Weights of a small transformer language model.
Size: 12 layers, 8 heads of 64 (4 for keys and values), MLP 1344 SwiGLU, vocabulary 32768, 67.8M parameters.
Architecture: RMSNorm before each block, rotary positions, no biases in attention or MLP, untied embeddings.
Training: a variant of Muon for these matrices, 5916 steps.
MLP neurons of a small language model. Each row is named by its layer, matrix (gate and up: input weights) and neuron, and shows model dimensions 192-255. Each number is 128 + 24 x the weight over its row's rms, rounded and kept within 0 to 255. A neuron's up and down rows have the sign that makes its largest values positive.
After each neuron's rows, "fires in" lists the words (lower case) most often at its 100 highest values on Wikipedia text that the model never trained on.

L5.gate379 [138 157 106 117 128 126 146 124 126 171 155 122  80 133 115  80  85 143 173 130 120 129 111 123 137 108 106  96 161 124 103 159 120 126 133 143 143 160 143 124 110 119 134 102 145 128 136 137 156 111 114  88 170 159 139 134 129 115 124 101 152 112 130 107]
L5.up379 [181 129 132 123 148 117 145 135 140 132  88 116 151 139 106 107 122 121 127 110 150 129 130 118  96 177  79 117 130 130 120 108  98 188  90  90 109  98 124 118 163 104 192 130 114 173 136 127 155 157 139 106 180 122 125 141 146 114 101 117 115 111 149 140]
fires in: "was", "is", "were", "are", "be"

L5.gate108 [123  83 116 125 149 158  83 162 116 118 127 120 164 117  87 179  83 124 198 134 128 120 152 135 143  86 133 128 109 104 119 108 126 177 161 137  99 113 154 123 157 150 116 117 122 159 118 179 165  87 120 140  99 107 129 129 119 120 127  86 140 105 125 126]
L5.up108 [138 134 152  94 110 123 135 117 121 120 164 139 163 157 105 104 101  97 100  91 156 127  68 139 142 121 109 140 124 125 118 129 134  95 117 143 157 137 101 132 158 147 155 120 170 144 109 121  94 148 119 126 105 149 139 159 123 122 123 102 115 146 120 126]
fires in: "in", "of", "the", "from", "this", "began"

L5.gate1152 [153 121 117 127 119 133  75 112 143 106 113 107 147  83 111 154 151 130 133 135 104 163 107 139 108 126 118 118 153 112  89 162 150 126 129 111 109 136 157 107 115 108  97 123 110 138 142 121 158 108 126 115 112 136 164 147 224 146 108 127 144 136 162 143]
L5.up1152 [183 148 146 113 108 120 155 114 148 134 118 125  75 114  95  83 129 108 124  99 122 120 110 115 117 152  99 128 148 146 156 142 121 181  99 139 124 126 136 163 135 128 144 162  91  77 111 133 137 136 113 123 113 147 106 148 121 135 120 157 115 111 122 109]
fires in: "is", "as", "became", "most", "into", "was"

L5.gate586 [144 118 130  81 138 135 160 116 144 153 117 137 123 138 137 172 122 125 123  97 153 147 142 113 120 139 136 160 183  84 104 138 142 181 116 130  98 146 109 155 169 124 155 137 153 138 129 116 119 137 117 133 133 135  93  89 145  71 106 131 146  83 139 139]
L5.up586 [137 127 114 152  88 203 113 102 148 102  80  71  91 101 136 152  98 142 152 121 113 124 103 129 123 130  76 167 120 149 114 145  81 184 158 127  91 143 119 138 145  99 184 136 107 140 111 127 130 145 140 132 136 161 136 101  95 146 160 159 115 132 188 149]
fires in: "were", "are", "was", "be", "is", "also"

L5.gate315 [139 138 128  96 149 116 108 133 139 143  74 110 136 125 116 145 112 137 115 150 163  97 124 158 155 130  93 142 131 116  97 128 106 133 186 151 153 133  97 134 150 126  97 112 116 138  97 121 107 150 130  97 120  94  96 104 152 132 120 117 144 127 143  99]
L5.up315 [115 172 161 123 121 111 146 140 136 144  82  98 119 122 157 166 136 113 135 138 144 113 127 145 143 144 110 144  83  89 101 186 105 133 172 125 131 120 124 107 142  74 114 107 120 125 131 166 131 179 161 117 137  90 119 112 110 142 108 139 166 103 116 146]
fires in: "the", "at"

L4.gate182 [103 144 121 157 132 111 175 125 149 165 145 156 135 105 118 109 131 119 153 104 117 135 140 120 127  93 169 125 123 146 141 128 171 110  95 126  95  97 127  96 120 135 134 125 105  86 145 146 109 109 136 119  84 159 154  98 117 129 127 152 138 101 118 105]
L4.up182 [ 71 124 131  91 127 142 116 146 114  84 147 172 145  84 121 122 113 158 159 150 166 168 156 122 136 103 167 136 128 116 124 112 119 104 119 151 120 100 113 127 151 122 171  40 142 132  70 120 117 125 108 153  91 116 108 121 112 124 140 139 123 149 158 141]
fires in: "began", "would", "on", "in", "will", "for"

L8.gate870 [144 115 117 125 145 142 106 112  88 126 133 138 135  90  61 161 128 152  97 124 138 142 134  88 132 110 134 110  82 106 106 153 116 160 158 153 168 160 116 136  89 151 191 151 120 127 111  92 127 139 133 156 102 136  97 120 122  97 136 155 109 165 108 109]
L8.up870 [120  86 106 138 140 153 134 114 135 101 158 117 132 114 122  93 150 151 152 169  92 103 113 173 176 136 112 125 153 133 103 133 133 112 134 144 171 152 125 120 109 129 124 144 124 120 131 144 129 146 142 117 134  51 155 126 129  96  95 144 131 101 125 126]
fires in: "has", "have", "it", "which", "to"

L9.gate645 [175  74 139 129 159 155 138 143 157 156 105 143 139 112 129 140 139 124 116 132 129 112  97 132 106 140 104  96 115 132 119 108 174 102 150 127 126  90  96 159 121 128 183 142 149  97 159 112 165 110 151 143 110 111 157 119 144 111 144 128  65 129  89 123]
L9.up645 [161 134 131 121 121 113 159 143 146 187 152 140 101 118 108 108 140 101 130 139 131 124 113  89 100 111 122 134 133 112 108 169 130 169 118  80 140 160 138 124 146 149 132 113 142 140 175 130 108 121 108 146 124 163 142 122 142 154 153  94 156  86 132 115]
fires in: "the", "a", "m", "no"

L9.gate1242 [119 103 137 120 148 129 165 138 144 115 117 149 131 116 116 160  86 124 149 137 158 137 153 107 134 162 133 122 134 116 144 124 157 133 122  80 131  88 190 124 131 129 131 135 147 116 153 123 147 130 134  86 157 151 175 160 164 140  85 157 118 119 133 121]
L9.up1242 [124 148  98 126 142 112 158 149 135 109 116 142  71  94 106 121 108 155 105 211 143 166 108 100 156 101 208  98 119 134 187 110 103 115 113 138 123 108 165 112 105 148 126 113 125 135 145 132 116 149 133 120 158 118 133 162 121  94 135 142 124 128 116 155]
fires in: "by", "from", "one", "of", "the"

L8.gate1158 [139 119  87 135 106 142  85  64 127 195 127 123 136 152 124 130 153 131 128 124 163 155 120 122 139 135 131 156 189 158 131 156  92 133 169 127 123 111 128 164 133 125 136  75 141 157  93 136 131 121 129  93 147 133 132 103 100 110 145 112  79 163 137 146]
L8.up1158 [127 150 175 108 147 144 120 145 111 122 139 104 118 123 111 169 122 156 123 104  90 154 116 130 108 162  90 136 161 147 123 124 154 173 107 103 147 145 118 114 113  94 118 106 125 148 163 109 116 146 126 108 122 112 145 143 118 106 139 165 124 133 143 157]
fires in: "was", "be", "is", "been", "were", "has"

L6.gate1033 [114 177 100 117 134 185 146 153  76 128 125 161 133 163 135 153 133 123 138 162 127 119 137 159 137 126  96 159 112 186 136 124  99 201 136 117 156 200 135 146 128 120 110 147 147 102 156 144 109 114 153 122 120 111 165 129 148 134 155  95 103 150 141 133]
L6.up1033 [ 89 145 123 121  94  83 142 116  84 166 139 113 123 127 162 193 173 161 190 113 138 146 128  95  99 130 119 126 153 150 116  84 105 157 144 150 112 125 181 162 136 100 111  94 142 155 159 121 135 152 155 146 142 129 127 102 154  98 148 159 131  62 141 135]
fires in: "was", "are", "were", "is", "also"

L5.gate1337 [156  98 127 162 100 140 149  94 130 115  90 128 147 104  96 133 135 100 187 126 105 102 139 135 127 144 172 131 166  92 110 119  94 151  99 103  97  77  81 121 146 108 139  95 157 136  98 173 102  82 149 104 164 110 113 132 108 117 141 158 141 103 143 123]
L5.up1337 [144 153 129 112 122 123 157 153 151  86  97 155 162 113 133 142 150  89  88 122  97 136 107 159 142 140 172 130 183 111 113 118  92 120 127  99 126 118 143 132 121 145 121 125 126 104 106 108 148 119 135 113 130 128  88 122 172 148 176 109 108 137 134 123]
fires in: "as"

L4.gate1179 [123 129 153 121 141 128 148  84  96 129 136 131 109 126 136 145 115  74 122 125 103 169 149 126 120  97 146 159 149 128 105 101  64 124 134 121 143 142 136  82 143 142 148 164 166  80 100 104 109 129 146  98 142 153 109 141  95 121 166  93 122 100 108 143]
L4.up1179 [133 108 143 115 169  99 120  74  87 141 118 119  87  94 140 126 140 131 171 102 163 122 107 133  94  92 142 119 128 160 152 133 100 116  73 166 137 122 135 109 149 118 137 157 140 104 106 149 135 192 148 149 156 142 151 149 115 140 146 176 136 125  73 156]
fires in: "to", "from", "without", "about", "up", "of"

L6.gate769 [139 131 115 147 114 176 138 117 128 160 148 185 103 142 153 133 128 158 127 137 122 149 132 171 127  86 126 107 127 137 115 149 162 120 155 103 107 208 186 109  98  91 121 149 158 147 153 112 145 134 124  96 162 152 133 174  82 185 134 102 161 117 148 115]
L6.up769 [ 92 143 111 129 149 114 148  68  88 162 140  91  88 107 106 176 135 160 140 153 117 163 121 147 108 126 107 183 124 115 137 115 130 155  92 136 120 128 121 138 120 132 121 117 100 110 146 143 100 119 146 158 149 130 112 124 131 124 146 179 156 154 119  80]
fires in: "has", "have", "are", "were", "not", "been"

L5.gate868 [181 133 136 132 101 124 103 146 124 106 142 116 161  96 106 158  74  95 135 126 114 174 111 162 112 112 128 152  98 107 136 112 160 102 139 164 136 126 138 124 136 149 117 111 158 151 126 155 147 107  79 129 146  95 134 128 151 107 114 116 111 126 155 160]
L5.up868 [137 135 120 124 103 117 150 168  94 163 125 132 164 117  81 122  96  88 148 121 122 171  85 135 106 115 106 127 128 120 116 110 118 154 122 131 168 111 122 120 143 129  73 151 165 101 122 103 112 135  81  93 185 135 144 115 120 119 102 149 127  90 119 125]
fires in: "of", "to", "from", "over", "for"

L9.gate828 [124 162 164  90 139 134  82  87  92 141 116 141 132 123 164 142 159 136 180 106 138  78 157  94 138  92 133 113 151 143 132 175 108 140 170 179  95 178 152 105 137 148 167 117 110 133 102 153 142 173 121 119 126 119 127 129 148 108 113 114 101 106  96 132]
L9.up828 [153 134 116 131 113 111 107 120 103 173 129  99 126 105 114 107 160 162 135 125 112 106 148 134  80 138 120 108 137 122 118 181  71  91 128 150 115 119 126 133 140 182 171 154 132 131  91 165 155 151 137  98 114 107 124 128 121 118 141 119  99 112  93 120]
fires in: "of", "over", "about"

L9.gate941 [178 140  63 103 139 114  95 110 159 103 152 101 142 121 114 134 121 113 135 122 161 109 116 124 172 136 131 129 117 144 148  91  98 137 116 111 175 104 100  97 132 123  93 143  81 106  94 142 115  88 105  87 125 116 115 160 171  91 135 134 101 176 146 129]
L9.up941 [141 136 125 121 105 111 199 130 141 128 117 122 167 113 142 121 121 145 173 100 138 132 170 113  95  95 125 119 128 116 109 117  97 116 110 108 181 137 177 110 153 102 149 153 159 144 133 142 195 131 105 147 126 160 126 131 121 125 130  90 137 140 144 150]
fires in: "was", "is", "be", "were", "and"

L4.gate590 [137 117 122 105 175 124 118  90 107 111 113 158  89 123 115 137 149 211 119 137 141 133 148 117 126 166 135 120 111 125 114 124 134 140  92 128 175 110 118 101 130 188 156 129 131 106 112 137 107 137 125 132  90 148 135 138 124 102 133 128 178 131 132  60]
L4.up590 [118  89 122  92 177 195 143  87 129 119 133 149 147 106  80 161 106 125 143 127 117 136 136  88 137 192 146 122 149  86 120  94 117 150 113 117 118 139 132 133 136 139 175 148 155 113 101 134 138 122  91 155 132 129 121 150 161  96  77 130  96  93 116 163]
fires in: "to", "be", "have", "not", "also"

L4.gate17 [121 158 117 149 123 133 152  90 148 165 127 151 136  94 167 138 139 137 111 105 143 123 131 106 111 128 122 112  95 121 109 135 131 167 133 141 134 156 144  90 119 160 119 109 153  90 103 120 140  91 104 105  76 102 112 134 129 163 126 106 143 135  97 114]
L4.up17 [141 134 115 147 152 131 126 135 104 118 115  97 100 126  86 180 126 145 156 115 147 145 143 117 153 158 130 145 165 106 115 122  95 163 146 124 126  99 156 190 157 124 150  99 137 116 123 149 106 122 109 128 134 127 129  85 133 124 159 143 138  85 103 111]
fires in: "was", "is", "not", "were", "be", "are"

L5.gate731 [177 137 155  98 102 158 158 139 106 140 143 114 144 101  88 106 105 124 129 111 134  97 128 179 186 139 148 103 134 135 121  91 122 139  96 124 101 111 133 146 115 126 168 168  99 132 113 149 161 103 133 109 162 117 128 145 174 118  83 113 138 176 117 155]
L5.up731 [127 174 126 129 111 119 202  82 105 131  99 166  80 110 137 111 135 134 133 107 116 136 114 139 145 139 116 126 108 148 110 121  94 129 177 138  76 106 135 150 145 130 127 100 116 181 117 119 150 126 122 109 152 133 105  88 118 110 128 143 129 190 118 129]
fires in: "it", "this", "there", "has", "is"

L6.gate167 [119 134 118 106 132 143 130 139 135 101 110 143 114 151 155 147 126 173 120 126 131 138  96 130 139 105 145 159 141  92 133  96 132 123 119  75 135 137 144 140 116 168 125 115 158 134 105 151 113 152 102 119 130 114 136 136 133 114  94 140 140 113 131  93]
L6.up167 [ 87 140 130  87 106 146 117 148 111 156 164 142  93 160 165 153 125 121 130 134 102 134 133 122 161 137 136 113 135  92 101 164 152 168 172  70 124 133 144 159 165 132 150 128 124 153  95 103 154 119 141 143 134 137 171 128 115 159 140 127  91 122 108 136]
fires in: "him", "is", "them", "was", "it", "me"

L5.gate938 [118 154 150 150 123 121 159 121 140 100 162 148 155 136 175 138 145 193 112 139  88 115 114 129 135 152 182  85 199 140 125 116  64  94 142  85 145 139 100 115 107 158 107 156 110 129 141 126 104 127  81 146 136 118 141 134 148 135 123 118 166 107 158 116]
L5.up938 [117 108  95 138 170 103 154  97 119 117 158 139 166 139 118 136 155 148 139 121 112 173 111 149 114 109 120 132 116 106 137 121  80 139 110 152 156 123 150 149 150 110  94 135 174 152 116  81 146 145 102  96 141 113 111 167 143 131 138 116  98 122 165 147]
fires in: "is", "was", "as", "the"

L5.gate609 [129  63 133 121 109 102 149 100 141 118  97 128 129 150 125 150 141 125 146  96 143 112 144  91 156 159  87 107 157  91 156 169 140 125 150 154  91  96 125 132 112 108 160  90 102 103  99 134 100 119 141 137 154  98 146 163 105  95 124 171 121 118 189 122]
L5.up609 [156  96 120 122  97 108 186 133 162 114 139 115 119 133  92 156 108  94 129 153 128 132 136 123 111  97 142 103 142 100 133 134  68 162 191 136 111 141 137  89 120 107 111 133 146 143 148 120 183 148 164 140 102 130 155 132 115 133  88 167 155 201 119 136]
fires in: "united", "of", "by", "from", "some"

L5.gate1264 [144 124 106 126 108 102 106 120 132 111  95 131 138 106 137 137 153 110 154  99 155 167 101 122 109 148 143  77 112 164 148 142 124 179 112 136 101 111 141 160 136  82 159 149 112 148 118 165 100 168  63 144 111 124 142 100 126 129 137 152  69 114 156 140]
L5.up1264 [133 108 156 106 125 122 127 118 138 113  87  96 136 118 140 144  89 130 157 130 121 138 117 141 171 106 164 128 119 114 140 113 152 109 130 113 125 159 143 129 145 113 103 158 129 121 116 129 126 141 123 162  84 142 124 186  87 114 142 108 104 199 137 111]
fires in: "been", "and", "later", "then", "were"

L6.gate710 [122 145 119 107 166 153 121 145 126 172  93  88 133 169 119 122 144 125 145 110 148 140 134 125 120 179 158 137 181 146 127 114 132 156 117 132 127 152 152 137 135 159 148 144 105 119 120 100 149 127 137 153  96 124 143 152 163 137 108 143 142  90 126  85]
L6.up710 [154 121  92 123 145 153 131 179 130 176 121 153 126 130 128 140 150  84 175 189 148 128 104  75 142 110 138 124  95 133 125 158 144 159 130 136 143 134 105 143 172  88 113 100 129  98 147 102 139 132 165 133  88 136 163 125 195 124 131 140 111  83 147 116]
fires in: "were", "was", "of", "are", "is"

L5.gate1068 [121 118 120 102 107 176 115 132  88 113 113 168 126 139 111 146 141 104 138 150 137 127 155  84 113 109 125 127 138 143 136 126 155 116 103 142  58 153 106 164 124 144 200 124 129 134 146 109 155 136 100 118 170 121 116 139 135 104  72 133 175 120 161 144]
L5.up1068 [173 114 106 157 117 139 150 110 109  90 127 142 122 121 126 152 138 117 140 119 150 129 161 117 118 151 136 166 127 137 147  88  87 129 135 145 135 165 124 147  84 137 150 158 134 136 118 105 144 113 134 138 138 116 124 101  94  69 109 109 171 104 109 158]
fires in: "in", "of", "at", "through", "from", "fort"

L4.gate1058 [164  95 135 144 132 100 103  91  99 132 105 128 129 114 129 121 115 156 102 162 137 133 129 158 149 145 141  74 170  94 141 132 126 138 129 133 120 107 147 154 139 139 164 122  78 119 126 131 151 156  75 132 111 104  98 145  93 136 143 107 130 124 133 141]
L4.up1058 [104 138 155 131 135 114 128 125 125 174 161  66 113 161 126 135  94 121 160 111 133 133 123 168 155  73 117 118  95 121 151 108 131 165 128 144 131  83 110 168 140 112 100 142  95 158 129 115 106 156 158 125 104 130 117 128 141 150 134 137 139 121  98 126]
fires in: "of", "at"

L4.gate1072 [177 118  96 113 121 143 112 183 129  99 120 140 118 127 104 107  91  91 161 128 133 113 116 156 143 100 147 123 149 135 124 122 163 148 122 102 128 108  87 113 126 138 166 149  96 138  51 134 142 119 105 126 185 128 118 109 126  72  83  95 132 105  79 148]
L4.up1072 [120  93  98 118 131  95 139 133 117 160 129 106 132  99 151 135 143  95 124 111 126 116 128 174 190  75 134 112 158 131 128 109 143 152 126 158 101 109 118 104  98 102 116 172 118 127  92 136 136 115 156 108 130 127 107 114 179  88  94  86 110  69  66 106]
fires in: "a", "in", "for", "of", "an", "american"

L6.gate360 [163 172 134 107 131 108 209 106 147 161  95 103 117  95 128  87 122  83 106 101 117 114 110 150 125 148 133 134 111 117 128 125  90 130 122 105 118 171 102 145 149 107 139 137 128 138 121 129 155 167  98  92 103 111 161  81 142 187 122 112 127 114 166 151]
L6.up360 [125 130 128 151  80 138 107 104 139 147 130 118 142 117 134 112 108 115 166 107 130 165  95  78 123 105 127 159 144 171 134 101 157 132 114 131 166 152 133 110 116 162 118 112 174 110 135 109 112 120 146 112 120 135  72 121 123 142 134 126 106 111 130 174]
fires in: "was", "were", "be", "by", "is"

L9.gate950 [139  95 119 116 129 157 156 129  96 120 132 161 106 172 120 102 125 147 135  93 115 144 182  73  81 126 146 155 116  93 168 105 169  98 109 142 125 144  91 143 115  90 102 127 182 138 122 109 136 190 115 127 119 113 130 137 142  48 116 146 139 102 120 116]
L9.up950 [115 121 133 155 136 137 147  83  99 145  80 164 137 176 156 146  82 122 123 176 127 152  83  99 107  85 178 161 120 133 124 158  97 121 153 129 106 172 123 139 118 148 112 186 147 132 141  99 127 156 123 123 142 129 172 141 153 121 114 141 142 154  95  91]
fires in: "the", "and", "its", "natural"

L5.gate887 [146 154 111 156 123 165 133 129 128 144 148 138  93 105 110 158  83 113 115 129 124 164 133 134 120 161 139 147 126 105 125 127 152 104 166 131 151 116 129 154 109 154 124 173 122 156 130 127 147 111 173 113 121  82 140  99 130 112 128 129 132 117 147 165]
L5.up887 [182 117 128 119 159 100 113 124  47 103 152  84 115 103 123 133 101  86 148 107 148 156 124 130  76 114 140 159 107 152 123 120 134 136 174 117 130 175 118 102 118 137 131 126 122 120 137 131 117 105 119 115 154 124 105 108 150  92 133 127 114 134 165 136]
fires in: "at", "joined", "with", "left", "of", "for"

L6.gate723 [110 111  63 102 136 129 175 105 141 135 125 136 125 133 141 100 120 123 148 152 121 171 104 162 162 114 102 144 116 127 125 122 134 181 133 132 119  96 122 103 116 149 110 117 139 135 168 139 151  92 116 119 163 131 144 173 153 140  96 144 131 159 111 119]
L6.up723 [109 139 180 147 120 113  92 122 116 164 120 142 121 132 131 112 108 112 150 129 171 108  84  82  97 115 139 139 126 122 158 141  89 113 161 125 152 164 115 115 112 167 166 136 146 170 103 148 135  82 146 126 117 100 112  96 133 103  88 135 128 165  87 151]
fires in: "by", "of", "to", "with"

L6.gate970 [151 129 132 177 137 120 117 129 134  76 148 186 143 107 123 146 101 178 121  98 117 120 126 106 143 104 113 131 129 133 136 104 153  95 125 149 115 129 136  94 121  80 152 117  95  94  94 125 137  65 109  97 113 145 147 144 152 113 126 140  86  93  92  88]
L6.up970 [190 128 105 145 128 158 151 182 120 135 137 198 107 111 151 122 117 118 130  96 164 136 129 115 139 151 122 147 139 115  95 135 166 129 138 145  83 122 118 139 132 136 131 118 138 119  62 133 109  89 120 113 149 158 147 117 139 122 128 126 119 105  92 131]
fires in: "was", "a", "became", "is", "be", "no"

L4.gate171 [114 137 124 160  91  80 139 142 156 159 139 125 151 136 100 143 102  95 160 144 154 132 105 102 151 124 113 131 115 112 152  96 100 133 113 160  94 146 141  93  91 126 100 130 163 138  99 149 125 117 109 116 143  89 156  97 178 134 123 142 159 162 111 109]
L4.up171 [139 153 139  95 130 109 115 154 127 170 122  82 161 129  77 107  87  87 107 114 109 109 129 102 156  98 171  84 106 129 152 148 112 108 107 100  98 149 152 101  91 126 139 143 179 109  96 132 151 115 151 180 129  89 114 146 137 124 161 132 152 140 110 139]
fires in: "for", "in", "on", "about", "of", "with"

L6.gate803 [116 161 111 145 136 120 165 119 119 137 159 140 131  90  95  82 117 147 127 115 102 140 123 194 128 126  87 124 132 174 132 123 137 117 111 108 130 141 117 137 136 143 113 114 111 121 155 103 161 146  74 113 107 125 155 148  95 203 146 146 111 121 160  91]
L6.up803 [109 153 137 146 122 162 101  88 179 101 119 153 123 162 136 100 114 156 173 102 129 113 107 113 118 133 133 139 117 125 127 130 128 136 178 144 140 124 141 142 108  98 146 145 140 141 152 101 103 164 153 110 100 162 147 132  87 152  89 135 144 184 171 101]
fires in: "was", "had"

L8.gate76 [ 63 114 110 122 142 124 132 119  81 118 140 139 149 127 107  99 170 176 111 169 142 139 139 173 157 178 123 125 125 111 128 114 110 174 131  95  97  91 124 114 135  85  89 103 122 120 124 154 149 138 139 114 136 159 117 157 129 142 116 125  99 146  81 110]
L8.up76 [116 165  91 149 155 112 135 126 108 214 109 158  89 122 123 138 120 137 151 136 157 137 116 141 141 127  94  94 108 107  99 144 134 167 129 107 130 125 105 139 170 122 114  71 121 111 111 125 120 117 130 160 154 136 158 102 158 141 147 108 124 144 162 150]
fires in: "was", "is", "to", "became", "been", "has"

L6.gate772 [133  93 136  88 143 134 119 118 160 107 116 177 102 143 142 142 115 168  98  98 113 149 124 116 127 107  87 146 114 130 157 160 154 154 145 124 147 116 122 143 134 153 143  98 129 145  88  73 142  83 140 154 111 130 161 122 161 140 131 115 128 112 160 122]
L6.up772 [118 127 112 127 135 146 129 124 113 120 100 173 148  89 122 132  98 113 150 122 143  89 108 120  97 145 104 131 122 128 140 127 135 139 136 126 129 140 109 102 177 115 157 130 143 101  93 113 109 170 113 128 123 133 144 126 145  75 142 118 141 126 167 130]
fires in: "can", "be", "to", "could", "cannot"

L6.gate194 [163  44 134 123  73 121 156 120 137 111 133 125  80 122 101 123 141 168 151  90 132 136 121 144 135 116 120 145 156 117 116  88 163 125 107  86 108  74 129 150  95 112 120 116 112 101 132 114 150 121 153  81  95 103 106 120 128 111 153 109  99 156 156 118]
L6.up194 [104 124  96 135 164 200 121 116 138 136 121 149 167 145  90 150 109 124 103 116 144 154 167  81 129 140 154 108 123  87 140  88 135 167 109 125  79  93 124 123 148 100  99 161 162  99 110 114  97 143 154 127 106 151 118 119 127 116 154  82 130 125 107 143]
fires in: "had", "not", "in", "to", "was", "have"

L9.gate332 [160 138 127  72 147 144 135 124 123 146  97 137 148 135 121  90 112 135 132 127  98 120 116 132 132 114 132 108 121 121 152 115 113 114 137 109 135 158  73 111 104  86 152 140 110 134 136 134 173 177 140 154 119 135 118 109 134 148 167 133  92 116  87 124]
L9.up332 [ 96 146 104 111 110 166  96 115 129 161 125 124 136 136 121 104 134 111 136 108 131 134 155 116 136 153 146 126 111 120 121 141  58 111 161 165 132 109 129 136 133 121 128 140 136  94 115 156 135 179 101 112 118 139 174 118 124 160 135 155 105 135 123 128]
fires in: "the", "and", "high", "became", "crossing"

L5.gate1157 [116 101 111 171 106 118 124 117 128 109 125 165 173 148 161 133 159 132 159 133 135 137 127 143 140 116 124 130 106 138 129 150 154  90 128 117 135 119 145 126 149 131 178 147  98 135 165 124 116  97 142 113 149 144 164 120 131 163 157 175 135 145 115 143]
L5.up1157 [ 87 175 120 150 143  59 151  83 129  93 131  97 168 148 109  82 142 138 100 134 148 138 169  97 152  92 173 120 114 140 154 139 167 128 100 140 118 142  73 105 138 104 108 107 165  97 118 103 105 114 139 168 156 118  82 130 155 135  96 153 125 108 149 114]
fires in: "with", "in", "of", "on", "for", "by"

L4.gate1115 [135 117 148 107  86 128 127 130 125 119 114 123 152 107 123 126 135 118 186  64 110  91 137 103 134 151 109 162 131 140 129 121 143 155 167 111 119 158 137 134 133 157 210 126 161 107 131 141 118 159 127 116 136 147 108 115 119 127 128 139 158 121 132 183]
L4.up1115 [159 151 126  90 163 113 127 127 152 127 130  97 142 142 151 137 122 108 120  98 131 128 116 110 140 151  86 159  92 121 162 117 139 144 184 140 144 115 138 144 124 144 117 126 144 119 100 144 138 132 141 134 116 130  77 117 144 137  83 126 156 147 113  85]
fires in: "the", "during", "his", "of", "later"

L5.gate706 [143 154 107 139 104 106  95 116 155 131 124 112 122 161 114 164 144 163 137 138 164 103 132 117  93 105 131 151 127  64  72 137 106 143 122 110 107 157 125 147 151  87 133 128 178 128 157 103 165 120 103 152 105 155 120 131 178 107  83 104 122  95 131 130]
L5.up706 [102 116  94  97 122 116 189 143 126 146 146 141 116 115 141 172 141 123 110 139 186 159 133 135 128 142 150 159 144 139 131 152 117 132 143 120 148  90 138 121 112 139  96 144 142 110 136  99 109 137 161 154 129 103 128 122 106 112 127 106  80 145 153 183]
fires in: "these", "those", "are", "were", "of", "des"

L5.gate689 [141 130 143 109 155 107 114 146 124  85  91 117 146  88 108 125 131  82  95 116 133  94 109 146 183 151 103 138 116  56 195 105 112 146 112 121  70  73 111 126  88 139 147 143  92 123 101 139 159 146 132 137 102 134 138 130 141 134 147 119 108 121 140 128]
L5.up689 [136 152 117 138 139 152  72 165 142 155 104 132 122 135 125 140 142 189  79 128 137 156 141 149 191 144 141 151 147 102 140  95 129 115 132 117 121 116 170 130  77 150  87 108 102 109  97 131 149  89 132 155 120 116  99 118 151 183 155 138 111 130 161 141]
fires in: "is", "was", "of", "the", "as", "it"

L5.gate283 [118 160 131 150 135 143 133 157  65 180 123 117 134 143 168 149 147 105 141 109 139 121 121 118 146 129 149 144 145  57  86 127 104 131 147 117 104 121 126  95 120 129 133 118 143 115 142 142 139 151 110 107 152 132  98 124 124 147 153 138 119 134 103 153]
L5.up283 [137 155 140 121 134  92 127  64 134 150 121 136 154  93 102 142 134 127 113 126 138 176 124 118  91 145 142 124 115 113  95 147  66 135 119 151 107 129 129 107 140 120 115  89 152 115  89 137 102 141 141 137 102  94 108 128 149 113 105 105 118 159 114 118]
fires in: "of", "and", "to", "despite", "in", "without"

L4.gate751 [127 205 147 132 145 140 115 133 131 188 109 182  55 151  83 170 148 123 115 113 135 153 127 110 112 156 100 146  93  97  87 171  85 147 155 131 106 148 129 164  88 117  95 132 106 120 114 115  75 124 153 120 114 116 125 167 122 144 146 125  93 151 109 131]
L4.up751 [112 134 111 102 121 106 149 157 133 123 166 136 157 147 134 195 160 173 117 142 158 104 110 160 145 133 127 119  95 120 165 165 150 112 135  93 133 113 158 146 115 141  73 152 100 122  82  90 141  97 104 119 130 120 138 154 147 128 154 129 112 119 140 141]
fires in: "is", "are", "was", "were", "but"